{
  "num_hidden_layers": 14,
  "hidden_size": 640,
  "num_attention_heads": 10,
  "num_key_value_heads": 10,
  "head_dim": 64,
  "intermediate_size": 1728,
  "vocab_size": 8192,
  "hidden_act": "geglu",
  "norm": "rmsnorm",
  "norm_place": "pre",
  "norm_eps": 1e-05,
  "positions": "rope",
  "rope_theta": 10000.0,
  "rope_fraction": 1.0,
  "qk_norm": false,
  "attn_scale": 0.125,
  "bias": "none",
  "tie_word_embeddings": true,
  "parallel_block": false,
  "init": "normal",
  "init_std_qkv": 0.0153,
  "init_std_o": 0.0,
  "init_std_up": 0.0153,
  "init_std_down": 0.0,
  "optimizer": "muon_variant",
  "learning_rate": 0.00937,
  "lr_mult_qkv": 0.7,
  "lr_mult_down": 1.5,
  "beta1": 0.95,
  "lr_head": 0.0048,
  "max_grad_norm": 1.0,
  "warmup_steps": 200,
  "schedule": "wsd",
  "decay_fraction": 0.575,
  "decay_shape": "linear",
  "final_lr_fraction": 0.0,
  "batch_tokens": 131072,
  "max_seq_len": 1024,
  "doc_mask": true,
  "train_tokens": 902600000,
  "max_steps": 6887,
  "dataset": "wikipedia_en"
}
MLP neurons of a small language model. Each row is named by its layer, matrix (down: output weights) and neuron, and shows model dimensions 352-607. Each number is 128 + 24 x the weight over its row's rms, rounded and kept within 0 to 255. Numbers have three digits each. A neuron's up and down rows have the sign that makes its largest values positive.
Before each neuron's rows, "fires before" lists the tokens most often just after its 100 highest values on Wikipedia text that the model never trained on.

fires before: "2", "4", "1", "0", "3", "5"
L7.down1297:111150088178107101158142141154104104149147181153198139101100143104119127155153097133081144066129146157129117080145162120147136129157106098117147116102120152193091094115133119124127141132112165098090125091154185090129153134128127113169082137134156062145115109152133163114129118150167132153091130142111138130117187141146121122130110157118135135118108128126136129147085143171121132108148121137143126136146101126128153139170120122099104140120117121164106138137125075130145165116100139117118123181137124144124157150157151141155128116164151138102122144145105115159117107135124186140106143129076158145144090154151114170093123131166134117122096105106171125124125144142111178145110154111128134101100122087123111136137108099143092134151135140141101142088104137100144119093119152

fires before: "\n", "-", " ", "1", "===", "0"
L7.down1109:061093147154131118122152171134160143129130126170108122091141123107127103098098138109153166135168166133142128129184160082072116135090126115121095159146099115141125100115144168115093129071175134139123096163110123147108159127140117115167148128150186117099110123095137136127100125124151085146118155146143112157134144147132120106110133151087145091138098119113148114119148065164124152126153146155151136136128068106126105132116156123155119092116165126140121106121083114137155110120103104090128091119100131118111116149119114126130132182136170114121150122121128153102126119117117113107110152098123138014130144163093126122126124131092154158118142106128121150113138115109134103099097119099147079152130121126137106093138163107137128080129121112125117111134160096151181142159135146

fires before: "\n"
L7.down209:110081114137134142116123100114133108112140141105080128149111114085182128132110115113105140118123128171114137119103136157109131129147133120084156131171131108123133119101109157129118162142091154121149164101132148164108114111185141096158077127140119122144152149117081138109154112123137153104110122103128129132091169154143114128105132140120166162116109115127137191120112121120094118129148103118149149072119148142165126126096126113159126110125152124127125155158123075117114126122102154107150131145102126130109152110169176119131099123091104128106108144117138094151118177134159152115152139111140084000149136100182118125127129119147129124132097118108149137103129126104119147153077145094110134175128131121115142136186130136139158100106099145114129109157165102107080095143129104

fires before: "\n"
L7.down825:111137141118096100154125130093147116118146140133164098118096161093123112119150131158115077142126128144071137128096091140129139122118157135132095149140135154117092140094123122134148143112121129147152106118122138147116119103123094088123156134144142159124094104104114109173127113127080124143149119117106167168084124124172116118083145164104107135111117114131131140173122126136217108144133141132122145113140130141127133141137144089177112154120139119124124172113132172143085144136106099114138100108145109145154142175096155151112094107187127165124145142105083093109089151129139132153114151130149123000109130115151119124121120132107143126132120158136115100157163120129150139132138148077123091125180125100160127140152109125129128122168140163074113116142168108146114132110158082

fires before: " |", "%"
L9.down677:144119118144094103067165119133118146111118119139082134132150124082162122142107137147112173103084120093152129172113144102114087162109173160093126124127128148116138137134140110129145154081144143161135114158142130175126144146120142133105088118158138128140181142144103147122100125163123118162144146163150147171144171150121125121127157144098133076138155152120100112095141149133139146157129144140111116157131116147105135137190126106127134106133118119107143142127181143051153120155129148124111152136136118190157127082116141139123155105133141126129160121152122147155173096131124106144124113139128129160151124129104112159110138125166138103095112146096145172119140140169149155103133141127091128161113143111121096112134094138110117146124087158125128070102150106111108131106143119

fires before: " ", "9", " June", "8"
L7.down541:109140118140124137159096131107078109123123114081143137129128112110136164128117126136118120129096129112098119167146159123119107158124078133138113093189132122160132105123124162140157109071129152119149131101093143076121140072104132154104138088141125107166137098149152175126117130156105080191106155139114111141122093128178098174123099153118167118088092109091118110079144129139130192146138134121128117119135090153197120136174142171113098115118121076120096152167119138103149141093126107131144104105066141134142144107097103120139120089154131131144125099145129125147142102106132144135111126134157152089131103167126188145134150144102110158132126149140111168106146133177078132126091153166147098162109090112113089111127162102083106099140131114113114141129101114145144133143104172

fires before: "\n", ",", "."
L7.down890:077125149116153100159145131143138115140141115145120131115164120133117142202144132152176140113132111127115142124115110094159143097113150115122142127144071116123131119150151128139106091143117167143153118198135097133155118131131149136077125170145169135117152126107142115162107096123161157097138099105127124123142117128133098112167122095166084126137108182125125132142132125157130162172135088123134131118101132114185131109100107135147135097099122173144127118123117148097120085175125166139111128106116117151118122188124162124159160154137144126151142132095119105091116102122138060146140135142145141000119124159131119140085121098074157121103101133144120107149116128136134197131128145135143115095134133113145123164118143123114118129128153095078136123126135140138127144155152147

fires before: "1", "2", "0", "9", "7", "3"
L3.down1516:121125156135121152121144073116126170110174121124106123113124165112120075154144105092140164147160141145143139140092080137059149102124127163108089099113120128130147153143126143152124122095135134102162127136134152115113125134132174124140120094144125132110107090103119118131107099158114113145176140123110149102131148140150149144165150165116148112120118146124169090070115051131146105086112109145134131140163107127157126129110139142124152110157131130113148152113149125146144113135151128095130145169136138144124158096172109115123139147110121126150137141127134169133114110087164165139151164138149148092162121130178136130155186179130092137168152096164145151148139131116167115166111162118125113151132135104118157103134147080129085139130161114115163133136133161091119154115104109

fires before: " the", " a", " "
L3.down610:134138103171172087139193093144149127095141118090161122103105162141111132118124127141128132090146101151118110178165093114133138123162141123132148093132134127137139134148131152106159097137125161110135135152098137071122193096142128132144106119127149142143105173107146157117125137168145109129118149135108146121141141123147185175096082125108132194122135136136138118172120120092143119128095133134135101122137118150141171124145135068179132088128128140108124161147142161119116148129107139086121143135111163121142122141129102102158132123185123148143117117074107116190107143152122096139125124132123148106153163121093138102072112140122133139135114135112142144127146124102138148112140145160098122125165120163169178148107154099118106119119088105135189145103114168076180117126146132

fires before: " ", " −"
L7.down603:119152129120136172139126154103077105159135118130125137115129150130086152120109098102093110136161096136104139131147149116148099104085101114093111120163123112148146117135141168127167104127172134101069137111103139117079164126143109163146170155109143132113120084110122139143121143133120071123105096117151086100114153148112141095104121126178119132154119172163129142135112138096080126131075089103144175119150149112131165135125088099110139127152113141113140154145110166159120109136127136153097168127125136133109111134147141130161152119141125158130138095142138102164108131095156087178140104097136080122136091127176120142184103130101160136112134106121170183111147141122138159139132135146129065125129130089148109130120134114143143148117129146137125096116130104121139155140112104

fires before: ",", "0", "1", "5", "7"
L9.down996:133131175124131091147099111144100142124130112114124110150151110129111104183137162132115159143129108124135103117128102161132118151161134093145092177126117100110128164119149138130095095096104136095174129102142120116146120098165132164143175138081136130122167133108142134139105125155111124116120101105126108122129141125099093100097155124114118152148123164130185137109146158146130118102114111139088099110138099137124100140190113141097143095149085137126121133116082121113142150124090119107176135193155122126139158136137153087131135130074151122099139121125135163195123112139136131138166157102075159178146134098128092137156110110146103115134163152139102116131130134148103090087119131112138164130134110097111123130129159123081143138145113146115151159085139148114073071144157135

fires before: ",", " of", " the", " he"
L7.down925:145087152125120085112098087104085112124179154135125126110161125088107114141144100118136124131182097130128131105112143131125134109140117095122095115132095124139138090142135112120143134143184125104112127130130120147152170134130121154135079130114150187093089147146089116127120177114167132123102150121105110107125161093139129137146090112116122144133144105111112128104118160108103137143122152114146121086144125130133136106129119148176129150128146087119117153171103086122156111164147125100117136130111135090132091124140125117140146129109093105129134150146108140157109143096158107130137121185149142045112120149125152106116124124112132117132078074128100095115111139118128145121096077138148130129114140126097125123124098088108117086150113111143115085133148151110141119159125180

fires before: ",", "1", "0", " May"
L7.down412:115145099109137141164135150148140115087069125134112143118177144136106152120120139138149182119113125138160143147131127060094163125078143120113181106126145089125109134173117118111122075096093095156185114140134136125123137118117130109166109079129136128132150082110148116110081098164183101133135118136113088111115123162115113112083125123158086117171152132075098111138132145183106138153134138113140086124144110160113111138156144172089134107124123083127103136110102099088098124112069068133158180144104129114159161118100139150142170124133144098107131091115145128140106168129151139068109116122144137150125170178116126110143129136097113129110148150200092099120163124165119123147089144138114151145152130084106145135102094107097100104130132113104111204133148119119114126107128119

fires before: "0", "3", "2", "1", "6", "4"
L3.down80:096093112171184127161123149124096104130129122153140121113135151117134156125137140094093101077148130145118108107115158143083158103156110130127162094110114156098083121145100119114154122123122143131125100122147128100145149121142129163129134103121091104131154135153094128126142114148094090144110109169123157097115148112130147125101109148115116079145122126134161130140151145110128106119148125105140163160125114094140148137161165145138129138118134148134121129084110072126156110131096121120127118152099140157162125175155186147091109109166151120109096107129153148187105097106155112155168135144132138140107157136101125105132149108152113124148093136127092109125101093102147137154096128135145089115088161109108083095155110064110137133117135167148141150101099159135145121138183131

fires before: " States", " Kingdom", " |", " Nations"
L3.down1082:124136095118097128145123049091108131165084091116158137157103149141144134097133095151112093100163109166122109167131073129148137103068114146118120130111133119096110125082156129144172131131104124111103158173132088073132162131097115129121097118123110095155162114121093141158104138157068079093108105103186129097116120115112148151124138165092130159172139146141123105114106137154095159166130121145099131087150140134131149153141104091157149137125121105141104180130157135128112122155112137153172117127143105135156150128133138147145153152154135131102135096147137141135111124123113173141102095114109185097117129148108176131118133149139125125145126075091151130151130155104164088122121133150142144138104131136137152120132166146119188136077145154096130143138168117131118127137134142

fires before: " ", " the"
L7.down950:116150110136155118072118128114171126104132102128153189122112108121147148155125122115146134132126120135140070123152122105130108113096140131125145128193084076152125134099093132111143157095146105111122124136150168088123132104109035153136112177127139112167103106122114137131084129154098088131140105177128125153137143135135089151112097175124123129092151150079117124137098131133104135177134122127159145140152124090139158137098168118111120134104137145136160139162116153111124073117158121100196126120123120121113098143103134117156149142125173119151127087159115111163079130158089103082142153112128141173111133117175153112135097125112153124137126099121123137120112143133093148155127106135126121158095109086137111125127117145079145147173122134154154171117167165126121077139170092

fires before: " States", " |", " Kingdom"
L3.down1508:153147106139122118133104100127111156154133139148076115147101131147121153119097135134114113115144152112091124147078125116105096087157136142131102146109117132128107117122141121162152106109127132125175078130133112119158137139108167185075130097159088120158164135175130167155128114148110100106104128099177114080112171108113133152157075108120096124121081109074119157092148118122084101162137134108113106138139148147124145172136143094128115115134138136146140120129121103168112152152149147108175092146121138130176097085147154161180144122128124116164126162121115127101131125171138146119147143131126135125097120133126175129075120164094140142094119128144129132096121167123173118146135097122135128166155145128162130144161156124123099120096101181119171152076172123119115110111099174

fires before: " |", ".", "0", "1"
L7.down1138:123160141144135107125105170150114094144116113118121109107142134123114123133102127121096124155107142115155103130133130093109098131087164097118108138140136132150157104123117136112104139125151126194128086151107136120122111158139146125090127148108116120110150093144132151122116153175128131156094105138156144117139145177148154122127159180114121166169128072123112101095151081133175125116120156146159095184144145107173107116167120095089113109136122139129110163099096132103170115145122137070142129098130176145097156161130109125091125142137130123161101113148110112137146147127114154133114129126122133060112152134143153111075119138162122116159115117132135098132156149134130112142092137049156103101115113122119084173140135119189099119148141091123171100131132114093119134119127111

fires before: "|", " |", "\n", "|---|---|"
L7.down1288:144097131122107162119130109116150166088108061166108173116120118106144055146132155068155103148093101126127097129161114158114140118108149125159100147068160120139153144140153152134105158108088126107123109147117091091161147123138130138155171160158130095124146142118126153084110140107097136103103114139112135108150130133127111166148131070152105117102116124124162121144116114128132140127127112136156137104097092141118181105141146171132140107098132148113131118124149082166122082143113161139141144126148144123117110137193125133141145109130103113093113107116117151093140119129099108119152118093091139089118127107145106151048149127115095129151140121119147121135153138122138117140111123114170159105128111149120100134095149104081161163125140115121149119114104107121125144149117161

fires before: " |", "\n"
L7.down432:122146154153157099153134134151106134143106118122120123120103153115134142123146138144107117109102090094133129163113138130076104127072078152118134151131138135120076140114134147125143142118100141170113164135062100144148104119123133129132123121136128153117103115124122164149123144180130121132133148107127146110113127134101116154153149120140095144097099143136143088147119121087125156114104094108107101113135143113160107107094104144129101106075113162110106115104117184157179134128062123095088122150100119135109115123147114124131150119120116121082129169136100116129149166069127141143144135139131161142098137198157160132110143120092149164143128121143105125121149098103133153127175114106149151127164141117147152099148128141122135144167112127120133101141162171142126123166138114

fires before: "\n"
L7.down476:142099088123125137144164116123113111122151110153143119130117136106143151123127161127099135119102149121131136113131109147106103120139155136092118113154154136109130089132139170116159146127121153139122144116126156141123167133151159125140078145138124156124115113142128101141152114144145128132112128118129101130088162131110115104105152131109145134148086139163120172134118100110118132120138103137175161121124152126155129156129117066138108131131100117112134151155111098095143171110082141135083092130102135134113148093171143138100104129098101123105138136155135099132149166118145178106138098145116119000133116104160130097127099156148143140102131118071120140142108119129133119190102131152157078103131109121133146122120132138148142124111074122136157116124131135117083101127111113

fires before: "0", "9", "1", "2", "8", "4"
L9.down630:106069106103097122126197147173104150153109108114146143110144153136100114173167116125142136119125118125113138171159112153104123113137102109155077094117135131116091102107120144068139108147128138123161138144107133146099135101108147143112101125151140113152124142111140143142104101139112152113115125088134115148115139133112150125118144070123075128143120109117128102165127131127139098127152111178147156182115139156116126114118146159097114108101107140097124144098111173134161092172128163129129127114133089122146115139100080130098112120102096158168104106120124136134123108143128105157147103138138135040132115153154130191141174137167137113114096125106130131103128100146115115136147120154155111144106134119084149146132142145080142112119137153138172140137134092123132098133151116

fires before: "|", " ", " |", "|---|", "|---|---|", "\n"
L9.down683:132146126132127125154118185096124164148127144165150107145114141093114143155112140064131122125135130128113122146163146109104117122096118146147137089145107136131113110126099145148108137130146128167154157101134169143126123084129126123126137166124115142133153108116137107087115118108130089132117141113140145157150123181102132140119166125129096123110123121145131132084126140143128091146124174091114152138096163112108105168131094165093117154149165131099162112100129081157114145134141145111088126117164143095134146089099139159087126122118169141153142149151119115102075150140153087158087150142123105102115120114186110110084168152126151109120096152106120142161140128149134125148102104083128143124134115150146094159132119144086099125160088159123109149124104121119123158140124141

fires before: " the", "ed", " this", ";", "ood", " "
L9.down382:143132210139156121136106127137093088138081129131136117121132142137158121122135120141121147090108104145140147114102138119177127122118112105105124095077133110151115123101149139129181085125127156101118159143139137074166133149141140130163103144140122094130130096137094073124103084085164097132139161138097103175131141147086094163125099160123151177139128137149129156140102168130159109107104099129172111093116123110162104111150115116141126178131122180126076158167110095164136157108134103090153140136111076146135128114144136120128129106123130137115146125144119116145121143152116154107101117085162156100158134117079129135137101094105147107119137084156136141151128127126118088105155148187081151182166121159150102105163162097124103133096140117161140134184122153127103074127162110

fires before: " |", ".", "s", " "
L9.down923:209142173106131152109146148122126089121111146137154111099162112138138145143138132184120115140129154158129126133114168140096120147118102124164121142109073127148107191119145130133110136083173108099152095114126154166113153162169139131103127100133174101144169139116120135149150117124151126153153136141157092181153125151139094128145173133162097071142172129141113123083133105122138116143146151119168143111112141116139122106114127137152137116121132088123132100152120138141163103157136115084149149167182106123100181179133147105093101137135084119122164130133129129123132132125156158133137115189125126090142157106157150148142124103117145072106125127107129181158075102151136134125109139125162105145141093174107109145135153157132087132080110133107115103138185144090148137163141126

fires before: " ", " the", " a", "\n"
L7.down1655:112116107090124164131122149131122126108115095102173122119117099114150127117132107132131133130133145132123139144113087088142099164107150137146112127141097167140161138147134085117123111130158170146112163119150158109107117102134150114143087140134139134100170185148147095128129169095124088095138148147109110121154140118157135108143083072145130129114106136088130144119089138086137156084116112094148123158134124134119106148142093123139116105150080127113106126107125118121145098113102127120115170104145106117135160101119092106125145111111094130156174145156138121154148087127111076107111128098141129153156132133161121130088150091133149132137160131194131099121107140151137122138130063145139119126135107125109109147111137144124121156150129125156146131121173137113105108102120133

fires before: " ", "\n"
L9.down1216:122103151104105131156135127156124083111118107161118146125132134126110162133073155102103178092131138120136141133145138150148139097155126108142121099147077113130170153186151130122096066118109133108086116127109116147112125145098117166113165170127138133127106120128112134134131144119162112082148092159161162139128160149105133127165112131133117070187118143123084146144113111151155134141160108130135153156135167119155142110143104127110114123176115153167140142146149117094159126093105149111079128108137116162155111128155127120177118123097127141121114108174118102103148132114153134112132139116105153062127124149144107189109178103156127125126118115093128137148153178134150147133144166094142126157117120129146153117171118119108147110119126145088121137127124138101115153146084147

fires before: "|", " |", "PG", "\n", "3"
L9.down936:109076118126097105145076115114114091115131142130128159134166160171130066128124174143156119155102080120127091115142131135131100104128124092134119146107154125091152219103151149114136112113085105152155123142081152133146078112106157162101098120118137111150131136087156147087089128175143137133111182089117143086122169095119160153141113130106095127110140151108121137158148132122128162127133102134158074096117091117144116121136141178120113133167099136186097096101126120141148136137096128158153157102169104128137149179162117102103167138170131160110124143090137105115139132109091146108161152140100129141150122117123172138108147112160118162117131119123141096095141092139120122120130117132097093162088125126115137121115122152113139090108091166087120122138127092127127101126130088

fires before: "\n"
L7.down1055:122185157080136122109125117120128104140175148093099148104116119146127112147135127136110093166141137118116107104156118146088135139142134129121160097132168119139133149067106120147102114125129098103124106128102112148120153139128147155117126103106113130095144080116125100144137149145132131130125148160108138148088133106127131132137123102134132118165128119136100118148146118138102160100133078126164168100158145162211132137126094115139140122130101128117143114090114117133137139121139139144125121137142143118116137117145119090137108118135147117122115157100144117155114134121171137147147100112118128000118100143141140139156132106114142140113158118122095110136092144124138162088115151102133155134156117148141106142133159140134137115116096141098137107142136163156094106141167132

fires before: " the", "ing", " a"
L3.down342:150167118146115118112142159158164138116131133118141063110105117127174116119145165127159088119125147066131107110113122112129164122095148125150113121183078096170125144148122092119115143161097166062127116112110101132113137139140115139106139134144167107156108100086130144121139173114122131104107155149142134112135155151163151128064088106117133138177142124143099133145112135138136139141153146144118154113146204125130143167121174123113126140154122122104096141142120136150092148127124109118129142184102181115169120117096117143107103139115129096143129143111103106167094139132152126158110157136142102023076124144068147115092126155095138115141162180118132150142164154126122157110118131125138129137159094109165128103113147117137138069145098098148120102133132134080158109107124135

fires before: "\n"
L7.down429:095122116125101153169177090132120105124132155111137178108106143157161083153133142127143189124149125147111119137087102142141142149147121121101147125154098128126177158167107131145116138103106145156117135119115106146149150134077111111123098132128123138157178112067145142076200099127086125158119176130141147116140112168141085105087126110136179102091063114181129097141121108130138114118141129130118145100115127136137110111129159078126100094117128097120101122106128120105123124099094115121148132157156109141153112106173146154074136164126137083129146115094096110164079118104113120140108160149125134088148112115108108100101112167078112117131098107152124150149127165124171121160151147127120144103105122082120096118106060052081141144169069161117114155117133109097124160117101105

fires before: ",", " of", "9", "0", " ", " it"
L7.down737:135065133113133141106094108106117148155149098123129100140138158160133142143131147124122134149122109100120141134115107116134118106117122148122117116101121135178102144138140135163121114181126109110104134143138113093164178147156125165150143093131114139076101168114147083097079140161117100107128107117140133097109100153135129125110100137119172148195180142106117090123125120104117161137163119116095173141190158143114137146134127126121141092103074139100136177131125162157167125135150113108083188129167185161121106147121135140140104112117147066149133148105113140117147128115166133144121138120125145103155151087158114143129129135132102159107161109148098092140146110118131154125120122088074132149112125106140108124131173160128130134081175139156142114117104125114125119111130101

fires before: "5", "6", "7", "9", "4"
L9.down238:115133103145155109159129140138146145142122142120146115133133132130069162137137119127139120118117162133111090131134119160125131151134131090184158160104117136121122134099104114099115138149148169157130140156182109148144120090165132172153155147099129120139091173116081162138127122129084108140107121152157126122116127111122163126141098179120091105097107119112100148123139139107105122125121112115111120143094129137180146135118145150088133118118099134139078137151112114133138114155174130179139092156112116150157096108111150108099081085097130119074095110100130159118132173145119198126136088166139108104158141168096118114133147126163120139145114144107089131153110120145110138112136120150150096108153104101160141114179148136117159084111137115144125103149108145132125105107159145

fires before: " ", "\n", " —"
L7.down450:119171151187084138089138140082139095106160115080159133122111121148125101127115163161101161146151141102109121144132128111111099137178114181090106143141159113083110127142100149110104117104138131123129139110121135129139128078099128129164142128157101101119141102079155141138105154156151122145135152107134114141147126184117116104119066067124152126171098139144146137114160148134123133127151082153145190112142132124161130116110182116141154094146144143108102159115086159105126113158113157088127102148117163124095132147156153094140107112164151135115148139128131122122138123077131139146138118168149141039155107176156133131130104121118124146153116157118132065142151143108101151125115136100125087127109136127138132132118160134159116126113148133117113163132124135159133119119142099

fires before: " ", " the", " addition"
L7.down1619:099151097144138149156130139121112140116104170126111144107133155167102108154118106152124150101085131154142134113146205123118160112125126159127132131159167143137152144144140126149141100141157086098133107110121145082106159140122109118124167159138146145131098095108154129136157116125136082116136160126146118124136103166135091150101151184137111122105135160124169119155107122143070110113133146123116141139117132119148158119094157102087125115115127110107147137123102164152129128112141129117140149150130152135137152110090132198080100148114123129154128121149175135109139128132167130131112109137138143035114127145119152095114126112082142158123108174151100155095124116144117120093061111100133126085124085129164152124121135136125145045133151131160149107148113146108134149119107153

fires before: "9", "8", "7", "0", "3", "6"
L9.down957:084124127162082148104144135141142128148067164116118142147138137107102160132162078162110117101152127131156157119111125132115103149129121075143077125116139119104086135132137159147137169089138181146142128119194132144080159134146110115162167129088129155130146083137089178117150165123108132147149107110139123159138130159128139098108097126077134145120148122109137113123170109117116107159120149086125154145114110156155151144138128146074136127115155141136111111104109176101119111156112128125097120139170149092142110107134108119122125120132113130119131143106160118158155142113167108173142119161133109123188113136145115146145130143120160177141102124129145192168163120130121129136127152162095122155182129131127125133102158140142129168148087114130178142118159106134137123092127101

fires before: " ", "\n", " −", " |"
L7.down713:112163111155131117142097125105096132140098105119179121163120182154126078145110142126107130081115104119111123138122157127096145140105135162137161072105093141062153156155143174125117107143154118146120161176144123136151149137127121158165124147193128164071146135072148127111158128139125141101139139139110127099146141100107128189141109149149112102113096132115107088073136149120091139114123141115148147108124167148185153146134164152117107114140129122110098094103121167121103181073138081152183154130110114121118084093079097118161112111118094146137144185128122155095097092107117160123128125139121088163154143144107133113151122121099173157112082137140084180139126100134107128168119126122119149140125132122096127110144125117128180082144112050144140123154147153135142129085120097

fires before: " |", "0", "1"
L7.down425:102111137131122117106138123143084147111134136148157123114139119125142089111140122142158150128109140164076142134143133120097129106142087116117132116172161160158131110086142137101150142128104094142161158093170136148115125162101133148172103166147126097109171117092122158120149134124141151133138168153137110119143101137128122152124109152110122134144099153104135130111111148148148171128073137100115138128155116143141115136140099105112105138144182144150142105096154113163140104108120114173094129130141118163116128133152136133132113132174122114096142162103137085124130100153125121102137092142142148162099130159113137110115086105146092118108142136101129139144137149118144168173167128104134090085097165162156088136133119111141169164123107168106105121102083141129117084130108149

fires before: "\n", "-", " ", "1", " first", " goal"
L9.down993:160144094139138122084142151125082155120140117152135154133148102147109144124108134126093149100142177142124116102128112158124117158125112135156151127143118145096121093148140127143104147113140150142105138163112141121141155129154146131137131110145117095108167128142148118153149155152087133081129130152119147147149127108142112108116111151081110070101130171157143112109121134123125141153147093137114159100173141128112143133111132117164137135097113129151182135107156110118142086125126125115144132125165146127087130100110156135150138153114101143156155121128056154116166118161134146082082126160106116147141143154124143149138125109169119123105159086159105078104170116146158140109120096124124155096132114125094126123118133119129165145138171126128123174137174113155155144136176126

fires before: " ", "4", " |", "2", "5"
L9.down1433:144106128099108155149140142130167075124151173133141105129145147108116089145146116115156106136137153160108095125120118134170092118132130163136080100130177112064138131150144136180141095106128105170086151084125074171149154124152130131159101124124169140155148125157108153146132117118168161152141116145155117103122106119133127143131093142101124153113127165124159174132150163163136164108143139085096121121167121147097124126136121138148101160096109175125111146133109117103135131139116109157143086101102162153127142130140135149090127125108087107126117132125128126118101139178157119114136135124087121095125114100133152119157137108152095089125125113100123135119112088128123134119155110122094151159117136141093175111131131125132158148104130150132131202123145120127131123121119095

fires before: " |", "1", " "
L9.down1553:125143140115145143125102159143130138161088106144134156132094155147105126153152164150144166076104106100133131154069111122148132110123123110130128105091136157116137102127111122110102160101128130151155112111124129201126104124127115128146078123115132140147138136123120115159135141159130129088156129161120135113167162136105182147163191184126146177115144125134158120132127171113179149113119132124127107187151094138074134156180108109093119158136173127136147180120084102162107178119118111141157120118137151136140097153118139119110138167117135153118144136143137109125118126143116095123125145139086069120085129145119129143139185129158120161118141112097160124161133110115151137134105103120111101125141133164128115085161104103134161093139127109119122129102152089092103112121114153

fires before: "2", "1", "0"
L9.down152:131140144139169134096151164131115118083120154109120087118112139099133105131096089142111129102115139094093147071091115085144142127116130135143099151131150105135118067175144135164132134136104130091119141153136082132107123090132143119144121145115180131069159145157112101154144103089162117110148103153144130149123159123158181139117121158126108140082155170097124146110127165116115113128111116139090104128103118165131160093110136122171116153125109171120104156143176165077129109071124134096120122162170188137087105141106118138141103141123118125114123133156129131110156116126098139121092088155137109155127120094124164134112112116124143108103106101105153123116124106144113137150112099163135127134139107106114160119116166107179163113109138132118125118182128110117113135124110135

fires before: " with", " the", " to", " ", " of"
L9.down210:139102098168150097154136113105093161166120123167111083124194107168161113132114139124172114118070149098124133099168100128118127186140117147119133114108108114101141151146156107148141107109149166074079072094137138147128151115106172074139142123110157132112153133111101122098181139142127122089144110128140141138129100130200101125128112143137121111118163093110140104124108114141114136142140108098129115061127162133129125120179123101142128128105093097095156123115110154119177120158130140170106136108119113113132118106078121153121088151116088133181094097095110129143115144143116114144106140158135128110153113145103163130141116131148177094067106144117114112129134111131110103154090125134148116092116094136112144151124140139154128144115131143141136115102138062172123130167109149

fires before: " to", " that", " the", ","
L9.down720:170102138124114105119128141114101136078087144140161097123131129105111130149175164133142107112163083122136123107103124139115112088139132147101122100192101128108102179136167147111163132088121088085066140125117111129168103126148136108123084185109121118124142146145140152171168120105103080135110125140109149123092146131155135119135118160097128095126083119132113081126152116147092136170062130108141117140156116144131109135133134136121145151100115127153142130159156155173157115106086105127108130109144107147145102118114093103121121101136130128081142091130130059163115155126126175107178090135104139100110107133112118105129186098086134110104139096122154100129141088130141156129168118128109143083109127192131127114137134094110156105087121147179111122118114146123120127140139132

fires before: " States", " of", " Kingdom", " Nations"
L3.down239:116140136103112159110129090119111096122080176082137098124158161132137111101160096110105111115123116116108098129070156129148120130103148139157085152114132132148114103130168118126161105153171141135141134110152158110176104111148156148120151161139084095120152143144119136120106109130126137101155117157123129156114141102080166132169139100113147124134140134145052112144154114119121159126126096167111140111156140145142137134089138115097147127124125108141125134118098117126113102116117151144126088094141110138155174115140154155104116119136136117110168122138160126134106100155138098115178132117099146134148121132155142111158126098096082117144140155164151102134148143124129146129132157101134082106159183125142123116120162105168079139093129196126097115131109135171168125088109162

fires before: "\n", "-"
L3.down665:141110101128138102111147090142126139119176135100115135126108107110106136124126114146097087149120154145103117096145146138100135148151146146110125103149149108104133106103118136117114108126111128121136120115142126166113163107196143144129105127128128149118146088138111111138150128127148111141115129135138149132079149127147103118112134154103122134172118119141114158117132096139078146106151081124177145100141146130190111136119083097136119128134090108140139107148101090137130126112139149126109142133130155133117172136130128117115124138135118131112103132127134096159132148132127157117125094126119125000130100106176134136131108122110153118110150140102108105123131106132136151124107137108142136133117116128123100118142144149129158117132105133078124125135154138125117105135141135

fires before: "\n", " He", " In", " The", " After", " She"
L9.down709:119124148079151130145123120121141120151111136090089138116107126127147119123139136142102105109151115112102138136109155156106155130131133114109124135134119116133137118129117140154098149097143143133129146155123131148104136099137142114147141134130130130088105130104127101137141106171126156142133131090098131143089153112153135142125132124098126124158083113101123126175083128114116109106139115077153119102114128137204108134100146112131143080108104135110141134146099105102092091131115152139175091106123082139084142121139123117111100155123144098122144141152103135162146166109159092165140139122145126000132145131140106107105145112123135118113102111114123117165131137105117140091127153108137151114170133109128116139119105112112162111119096127167146098125165155092114126115128140